MLP neurons of a small language model. Each row is named by its layer, matrix (gate and up: input weights) and neuron, and shows model dimensions 48-111. Each number is 200 + 20 x the weight over its row's rms, rounded and kept within 0 to 999. A neuron's up and down rows have the sign that makes its largest values positive.
After each neuron's rows, "fires in" lists the words (lower case) most often at its 100 highest values on Wikipedia text that the model never trained on; "fires on" lists the tokens most often at its 100 highest values on Wikipedia text that the model never trained on.

L6.gate6,171,151,189,218,188,204,198,203,180,200,186,179,202,212,251,197,170,230,181,207,224,191,181,187,209,206,178,206,197,175,170,204,174,225,203,173,197,168,225,203,227,200,227,182,207,192,197,194,196,185,192,147,192,226,236,210,234,165,206,170,209,185,177,183
L6.up6,205,190,176,213,214,190,212,195,186,200,190,192,177,224,168,199,185,244,210,184,193,167,181,184,210,204,234,193,231,212,198,206,185,218,215,177,201,222,202,184,152,201,187,213,203,164,187,202,221,194,194,219,213,208,228,242,228,201,150,217,207,220,186,221
fires in: "be", "not", "easily", "often"
fires on: " be", " not", "ly", " often"

L3.gate21,166,160,205,232,187,224,216,186,210,203,185,191,177,189,179,154,198,207,200,210,166,211,194,185,196,222,212,203,217,200,139,230,216,233,183,158,192,187,199,220,213,212,169,175,203,188,223,169,208,227,208,228,192,173,214,214,210,169,181,219,206,196,232,183
L3.up21,201,185,184,217,200,202,198,221,194,190,210,222,154,146,164,188,222,229,192,223,170,216,201,234,197,202,204,211,224,215,191,207,221,198,197,153,203,192,196,207,218,208,179,180,191,203,213,188,202,197,200,194,189,150,198,211,194,180,172,215,198,184,244,200
fires in: "on", "online"
fires on: " on", " On", "On"

L6.gate47,180,205,246,232,187,210,174,198,227,240,212,201,214,198,182,195,246,216,223,182,169,193,200,161,213,204,183,236,237,206,184,218,214,202,179,225,224,205,196,175,217,169,208,181,257,218,195,192,217,237,214,203,179,247,203,203,143,218,209,222,233,211,219,188
L6.up47,189,185,206,215,187,206,210,184,193,219,187,225,190,187,169,194,189,188,167,196,197,206,187,152,212,210,183,195,169,240,218,223,214,215,244,212,212,174,191,228,172,232,163,185,190,186,225,203,201,208,200,186,186,162,228,225,183,215,175,205,183,186,194,199
fires in: "2022", "2014", "2019", "2018", "on", "2023"
fires on: " 2022", " 2014", " 2019", " 2018", " on", " 2023"

L3.gate523,180,201,227,178,220,204,246,231,224,170,199,210,195,184,197,184,203,238,192,221,164,201,194,209,169,228,191,216,190,193,182,191,185,235,203,168,211,201,189,214,193,201,193,203,210,222,212,174,168,209,177,236,204,174,185,212,241,181,213,213,176,199,193,191
L3.up523,171,181,223,191,235,194,222,205,193,201,182,201,203,204,170,193,195,212,209,226,179,198,197,195,185,219,200,220,200,205,169,206,206,233,200,200,202,216,197,197,210,190,182,173,208,204,183,181,189,203,191,192,176,195,194,236,220,199,171,194,220,200,194,233
fires in: "on", "online"
fires on: " on", " On", "On"

L3.gate474,168,200,222,205,181,164,250,178,179,191,233,222,206,203,174,195,144,201,190,216,178,168,182,208,184,179,218,190,194,191,207,209,166,191,202,162,239,205,211,193,192,168,235,185,190,174,188,186,195,186,222,197,213,218,216,200,201,167,190,168,198,205,186,190
L3.up474,219,212,211,183,202,150,212,180,233,217,195,183,162,203,200,187,188,172,191,223,213,200,176,214,231,212,176,182,230,203,207,178,201,190,196,185,180,223,235,199,189,208,190,204,195,200,176,200,210,181,205,191,191,194,196,168,170,184,221,198,192,190,217,204
fires in: "no", "him", "himself", "be", "ruling"
fires on: " no", " him", " ru", " himself", " be", " inc"

L3.gate172,210,227,161,206,223,201,207,179,165,173,191,180,204,184,239,231,198,200,241,186,198,203,203,184,169,185,197,214,217,228,201,192,203,186,199,212,182,200,219,193,206,202,219,212,163,208,224,185,199,196,231,209,184,190,224,193,221,239,182,201,219,203,207,189
L3.up172,228,206,198,189,230,236,212,184,197,219,229,203,225,177,200,232,206,199,187,188,204,208,199,209,172,220,213,192,225,197,224,194,224,166,196,201,201,182,212,215,172,199,220,197,171,196,227,194,198,160,197,228,190,236,203,174,234,197,214,217,241,213,185,197
fires in: "while", "including", "include", "included", "includes", "starring"
fires on: " while", " including", " include", " included", " includes", " starring"

L3.gate434,164,229,214,233,170,234,210,195,203,200,214,251,198,225,183,193,226,180,184,207,194,185,228,193,193,194,201,180,203,179,196,207,198,180,204,181,210,200,190,198,221,195,209,209,189,219,204,196,221,204,196,186,219,197,212,190,187,188,212,229,228,193,197,183
L3.up434,197,197,187,216,187,158,238,198,190,206,228,211,197,156,185,200,224,208,169,211,214,163,185,186,206,232,185,192,187,241,202,206,234,217,211,167,176,207,223,192,227,174,216,216,161,200,237,203,204,194,221,179,218,202,198,191,220,214,184,183,194,166,166,203
fires in: "of"
fires on: " of", " Be"

L3.gate127,199,220,156,206,222,192,225,172,183,231,223,231,219,186,170,202,185,216,199,191,213,202,212,195,206,209,210,212,140,205,191,170,180,168,181,213,218,186,213,203,238,223,213,213,207,194,179,194,223,180,198,182,218,228,179,191,197,227,215,213,216,201,195,182
L3.up127,185,227,186,192,222,209,174,166,199,190,189,218,218,196,177,185,186,174,223,203,237,174,210,225,213,212,204,179,199,207,203,182,214,185,175,202,207,226,200,198,193,209,168,204,212,195,233,187,223,221,206,178,216,228,210,185,227,231,181,206,223,217,206,199
fires in: "of"
fires on: " of"

L4.gate92,235,199,159,208,203,204,200,196,234,223,216,185,212,207,171,179,177,189,219,213,226,215,173,197,187,197,218,209,173,205,210,188,175,206,170,180,214,184,212,192,225,231,217,198,199,228,184,185,234,207,178,205,188,197,191,178,185,184,233,234,224,224,188,190
L4.up92,212,210,166,212,212,188,197,213,208,208,245,171,204,175,158,187,185,202,233,217,228,208,188,218,190,230,226,186,196,209,230,155,205,229,201,188,241,186,227,183,222,208,216,214,202,201,188,192,222,217,173,203,187,228,184,201,177,189,226,248,212,237,190,223
fires in: "five", "of", "six", "seven", "four", "three"
fires on: " ten", " of", " five", " six", " seven", " three"

L3.gate250,136,222,201,215,178,196,204,196,256,193,188,213,202,193,218,188,211,207,208,225,205,178,182,203,159,179,225,213,208,215,187,186,225,178,196,205,208,186,235,199,167,189,154,179,235,192,208,190,192,169,212,183,192,199,195,208,216,202,183,227,205,212,209,173
L3.up250,193,189,192,204,203,177,199,221,165,249,224,216,181,189,185,193,219,200,171,204,184,185,215,213,175,202,190,214,171,219,171,237,199,190,204,160,190,182,205,197,175,162,202,204,169,178,169,217,201,186,206,212,201,189,224,202,151,195,183,186,192,198,190,209
fires in: "born", "uprising", "birth", "but", "finished", "formation"
fires on: " born", " Up", " Born", " but", " birth"

L6.gate122,210,196,171,216,201,186,208,159,203,177,167,208,155,231,209,223,182,203,182,172,228,219,182,197,202,186,201,206,213,161,237,221,186,203,164,215,209,184,200,200,168,191,194,221,189,191,189,213,209,199,210,203,214,210,224,228,236,218,220,186,201,218,202,178
L6.up122,193,217,211,219,206,156,156,212,213,189,249,220,203,225,232,249,166,219,189,186,198,168,146,202,200,204,227,176,180,203,222,207,205,203,202,215,212,189,230,181,236,171,185,200,196,186,174,212,180,227,196,198,226,221,195,195,193,169,199,158,173,212,211,188
fires in: "and", "be", "so", "more"
fires on: " and", " be", " so", " more"

L3.gate378,192,220,207,215,213,198,201,163,195,213,214,189,237,220,190,218,186,177,178,196,227,235,192,198,223,213,202,189,172,180,214,185,155,188,215,191,225,218,182,192,199,230,196,191,210,215,187,181,216,168,170,190,197,199,185,170,186,233,205,231,180,204,187,202
L3.up378,204,173,187,219,212,203,207,188,226,201,192,184,213,181,209,153,169,195,217,230,233,204,177,202,187,205,191,205,200,228,225,200,188,159,191,178,209,167,181,196,196,218,212,198,228,216,224,169,222,208,199,185,214,184,205,203,197,205,227,225,195,225,226,225
fires in: "of"
fires on: " of"

L4.gate118,201,185,181,226,208,223,194,162,179,184,252,221,221,242,227,223,191,220,202,172,235,222,223,181,149,196,198,202,199,207,185,186,199,240,202,209,168,194,198,179,211,178,192,164,180,213,203,179,213,186,206,177,204,198,201,182,213,174,189,190,225,215,178,213
L4.up118,201,174,199,203,222,169,224,200,199,174,218,187,230,235,206,204,194,199,207,212,209,205,193,201,210,233,201,232,200,197,159,176,204,196,224,210,187,208,226,218,262,194,197,192,183,202,202,209,213,193,217,152,206,181,221,211,185,191,160,182,204,190,176,221
fires in: "both", "of", "because", "regarded"
fires on: " both", " of", " because", " regard", " pract", " Both"

L4.gate349,156,213,231,163,222,191,203,206,228,195,202,185,195,187,216,184,227,202,181,173,189,186,181,207,198,167,188,179,199,150,213,206,193,204,169,219,209,201,205,207,174,216,224,208,200,184,192,197,216,197,228,224,194,202,199,203,197,211,220,214,223,243,234,205
L4.up349,165,223,200,192,197,170,211,194,223,203,201,158,205,183,207,187,208,216,169,198,179,198,182,227,193,180,214,147,177,196,217,195,174,205,185,207,253,206,219,218,166,223,233,194,200,174,181,225,214,195,199,181,197,182,186,202,179,210,201,209,196,252,242,223
fires in: "would", "did", "could", "spent", "finished"
fires on: " would", " did", " could", " spent", " Carl", " finished"

L3.gate464,197,232,190,207,190,169,228,221,233,227,178,226,212,182,174,169,202,215,215,176,202,212,198,206,218,198,204,198,173,171,242,189,215,169,221,218,173,227,175,173,203,213,190,208,174,221,203,211,199,199,218,207,211,173,213,188,188,178,198,194,194,220,186,186
L3.up464,195,158,211,180,187,197,180,168,202,182,187,187,182,185,251,166,205,213,181,189,199,213,202,203,189,208,198,219,242,203,220,248,224,179,156,153,194,218,214,185,206,189,177,158,176,228,218,201,181,202,193,175,205,188,222,180,210,177,195,180,224,194,186,193
fires in: "of", "to"
fires on: " of", " to"

L3.gate266,197,197,200,185,180,189,211,160,244,196,165,216,185,157,200,170,197,242,166,204,203,197,197,201,167,159,192,219,194,215,177,165,227,171,194,199,231,188,181,223,169,220,187,206,206,186,209,202,190,182,177,209,246,152,205,186,185,188,184,195,228,195,226,197
L3.up266,187,185,205,176,181,194,217,169,237,197,191,214,182,160,207,165,219,236,190,162,195,201,193,200,152,169,185,217,214,203,199,176,229,172,175,210,207,174,174,233,181,220,182,216,208,194,205,186,188,195,186,215,232,147,215,168,202,206,186,174,224,194,190,173
fires in: "to"
fires on: " to"

L3.gate189,179,192,218,188,179,222,240,225,202,189,201,229,194,223,207,198,178,220,174,175,162,173,204,205,204,230,195,180,188,207,228,183,183,165,182,225,201,190,209,234,201,196,198,139,172,185,203,207,188,202,211,170,187,223,172,196,214,206,221,225,207,160,172,180
L3.up189,237,205,168,190,223,183,208,180,209,182,214,193,226,178,191,193,199,178,198,198,170,204,177,195,180,192,206,229,217,192,164,187,212,223,225,198,191,220,211,171,209,200,181,197,182,220,216,214,208,181,186,219,157,194,224,210,199,186,185,147,180,202,184,239
fires in: "of"
fires on: " of"

L3.gate249,186,198,176,192,211,221,199,199,186,202,192,183,192,193,219,216,178,163,211,202,194,197,193,173,177,204,224,156,190,166,174,222,214,205,216,186,200,182,166,179,208,243,195,225,187,216,186,195,248,208,204,220,202,222,209,196,161,195,184,238,180,177,197,202
L3.up249,237,204,158,233,201,200,219,244,224,228,225,226,203,172,170,207,169,165,221,218,225,198,227,190,214,225,200,209,164,186,187,214,222,220,208,196,226,202,188,185,201,204,230,219,223,174,178,200,212,204,189,188,218,194,181,180,185,202,170,192,234,186,191,216
fires in: "of"
fires on: " of"

L3.gate381,209,206,197,217,198,204,212,215,179,172,201,208,197,192,215,195,226,201,205,190,180,186,232,192,206,211,171,232,173,218,197,234,200,208,180,209,192,206,183,177,221,207,206,213,184,185,200,192,206,218,185,192,211,208,214,185,181,198,219,175,197,168,184,209
L3.up381,208,165,220,205,179,185,218,208,176,223,206,212,185,240,218,200,225,208,211,208,197,200,204,226,195,209,202,241,188,213,218,197,210,215,174,212,218,217,177,202,242,197,168,197,179,197,213,186,175,205,173,190,240,181,198,174,211,203,188,167,163,199,149,207
fires in: "of", "band", "bandung", "window", "concert", "on"
fires on: " of", " Band", " Mir", " concert", " window"